config.toml
vocab_size = 2048
init_std_qkv = 0.0332
lr = 0.00103
decay_fraction = 1.0
MLP neurons of a small language model. Each row is named by its layer, matrix (gate and up: input weights) and neuron, and shows model dimensions 80-175. Each number is 500 + 40 x the weight over its row's rms, rounded and kept within 0 to 999. Numbers have three digits each. A neuron's up and down rows have the sign that makes its largest values positive.
After each neuron's rows, "fires in" lists the words (lower case) most often at its 100 highest values on Wikipedia text that the model never trained on; "fires on" lists the tokens most often at its 100 highest values on Wikipedia text that the model never trained on. A number after a token or word is its count.

L2.gate312:443552457491541479491518475523511485547560443511455524477474480565466486537559446498579529403492476422530515490435492493415516460520524521510536600595457485526450510533539521508553444539482533487464476529488520543522595477466531507527485511540522489468474514492491456508474517418470444548
L2.up312:500522489468488519500506458459531430522507537479487574458468498575556521472519459557489489495500463442491567540462511522411514584522411491551516555496512432470522486561465524510511474529576479534540468448496485480462465462489573461594477582549529446552507520505535503398499466486513491485
fires in: "all" 57, "chinese" 7, "nominated" 6, "no" 4
fires on: " all" 59, " All" 19, " No" 11, "se" 7

L2.gate421:463545499523495493528441388495491521460593506469476494461603473493497534417540468450535452439474502452509489448536562428482443487467512497519458520499468535482563480543408485508476547549498481418484507585448539491481501519472477544419550420555490503451509583476490533439529480462561510547
L2.up421:501499432462521397494550515444509519517547484514483494488493514560479546475442614506508499572496493513509505464548590513454534565424482547464482509529569504573559529503470484504541526450456550597498480508471515540494465526542515524532480473490471530496516501451511495484471486446534516534
fires in: "an" 60, "any" 5, "ancient" 4
fires on: " an" 87, " S" 7, " An" 6

L2.gate14:445460487505427489562478539481489532470566477475397468528497481506505512453387412463524473537502512484503543508479519481577478489417523559478453503450580500520461524425492480459485508445465595450519491487534538506540510550441504517502505498517507521495490483466500457469462443460500502455
L2.up14:493534422500495449552457469513557503536509570492519467529512538575512462470563554512537496549496499603542451497502476511534501509424445489522497483488423468455600447506416522477478527490529502484416496453485531386512503501513489528463544494514388537465543526514449521443425528457533529517
fires in: "an" 43, "any" 6, "antonio" 4, "another" 4
fires on: " an" 52, " An" 43

L2.gate229:508509469501523465497477514492497587492452521496467510482451473506367514505551494489419481547499468468542482457450561513464473496534492508451533532476455446450508547500532434488483475611410539496518440458529509466560509524479491471446443527536508484542447519400381547462512452479481544498
L2.up229:445481502488515468540461478616524483500537454490450533468489519523456491526546464516529541531531514482554531508490464527488548484572552444585469505556452556493554503484515493503497493502535499513505503494498569417573531484545474436505444556516490559504474463543499559523520495454511548495
fires in: "japanese" 18, "english" 11, "american" 11, "nominated" 7, "notable" 6, "written" 4
fires on: "Japanese" 18, " English" 11, " American" 11, "min" 10, "able" 6, "ed" 5

L2.gate168:444481443455575445498462401536536547464460527479520521443410455501457517498527498510492502462530458501530531401493463501535452465440507582483474503466536596542489472523526466513483478567492469508507465527457532524570500407523530499539481553537544515553550592461422481464419414492468451485
L2.up168:650562507437510544438483476525563478457452514530502506538531507474424482499551557492530599520469487552495478475503521370624445445490541476452452517465491417537478448411540514490572512512413494454509573437563483420495568504490536588513504494542543412511524491491500457459473483436457501443
fires in: "then" 23, "ap" 10, "them" 8, "appointed" 6, "emma" 4, "microgramma" 4
fires on: "n" 23, "m" 22, "p" 12, "P" 11, "r" 8, "l" 8

L2.gate322:452470446519522541531506458491548487544587454509440503458527575455464463530499467532465506490487470495564466528477472512554553513491434481486463564450427576511486514568508568487464512500582535474493476436498552573551490517482477472467454512495426489493509547498484530542464524469482426476
L2.up322:481498470485485526560572470485518456486565394415484445547539513476494502491441530500527458470512466530519490470396520463470478518521508491473461527519455471514543497516480520505489525490519561482502549532523428479488510558516454436506419468501429480585476504506528487558447513510474498516
fires in: "no" 47, "non" 8, "nominated" 8, "novel" 4
fires on: " no" 50, " No" 49

L2.gate383:568524491597523546582566470490497553486507514520478509460461504581520470451485456506481497471487519523481423573480548524532511454548502545502433483521556410472484550519517427436494511464473489528510503452502505513491479513557553471508519481486480458465458494413541471508481450533464528539
L2.up383:465418463569535502439505490469426481506424464478438444468530511491470524496499531502623498525555464477480463562497512477527548484477502521488508473595538458527510514437448445451485544478507525468489615510499531498502503537537567519445458511458466506542493531506529529509518519509484505515
fires in: "states" 30, "women" 13, "people" 11, "america" 7, "school" 7, "african" 5
fires on: " States" 30, " people" 13, "ers" 9, " women" 8, " Africa" 8, " school" 8

L2.gate261:458489524504446461518489527511482446480521465532455527542498533449489545473501498464447493522425512531461490478498510469466460512527495448496510473471473499390500476486471528408503499468482490548530529467508544430559460501507509501502463501573495470517451566508543493500467492478476497518
L2.up261:490479518523497496470410548517525504548480522427462520445537501562505513521497494476561402462546471420503502489492452494484530503499481525545527515457475434495518492487500504569541576487505510491601526515496446448543550435531536465463476513557494521520455511478487500560507521444583479524
fires in: "and" 97
fires on: " and" 97

L2.gate114:431440487569531467468479518533487502507503523540367514507484516533418494579484472541405498569508484474504490532447514442482549521451513523511501497532453456453465533437457511532529436491486475484512567509544495533558526510531500558477544517516473503417518482409484536417455516503465500435
L2.up114:468496463487473475510534514509494459505423498465559521501482433475446519442502550456466551480540456586521552424493514468548439567503493504517442488457546503577490469474567505482524468545450491498546472599470467591489596538421472549476526556461477511529500603451493414477519487492454501419
fires in: "released" 18, "included" 15, "store" 8, "featured" 8, "face" 5, "produced" 5
fires on: "d" 41, "or" 22, "ce" 10, "ed" 8, " of" 4

L2.gate591:526505511515473479531607444472430463481589475491433521582542480422483469491531534487534472522463481559457454572449510461438502455510461463444475525482440512438529500515541497489529489472492494456514460534519506507530509456473513566552556492511518422455566527402482487429485508542530535410
L2.up591:449521538433459564570558531553525393518524525460458481524475530491458496438578516499580497536500374492504482493468486529530558542486487462477446517424487522504554429532453587530609473464487504496587511479477474452517444476536489503534548527537494469462503499516510533493484448512478512501
fires in: "and" 44, "announced" 13, "established" 8, "held" 5
fires on: " and" 44, " announced" 13, " found" 9, " established" 8, " sold" 5, " held" 5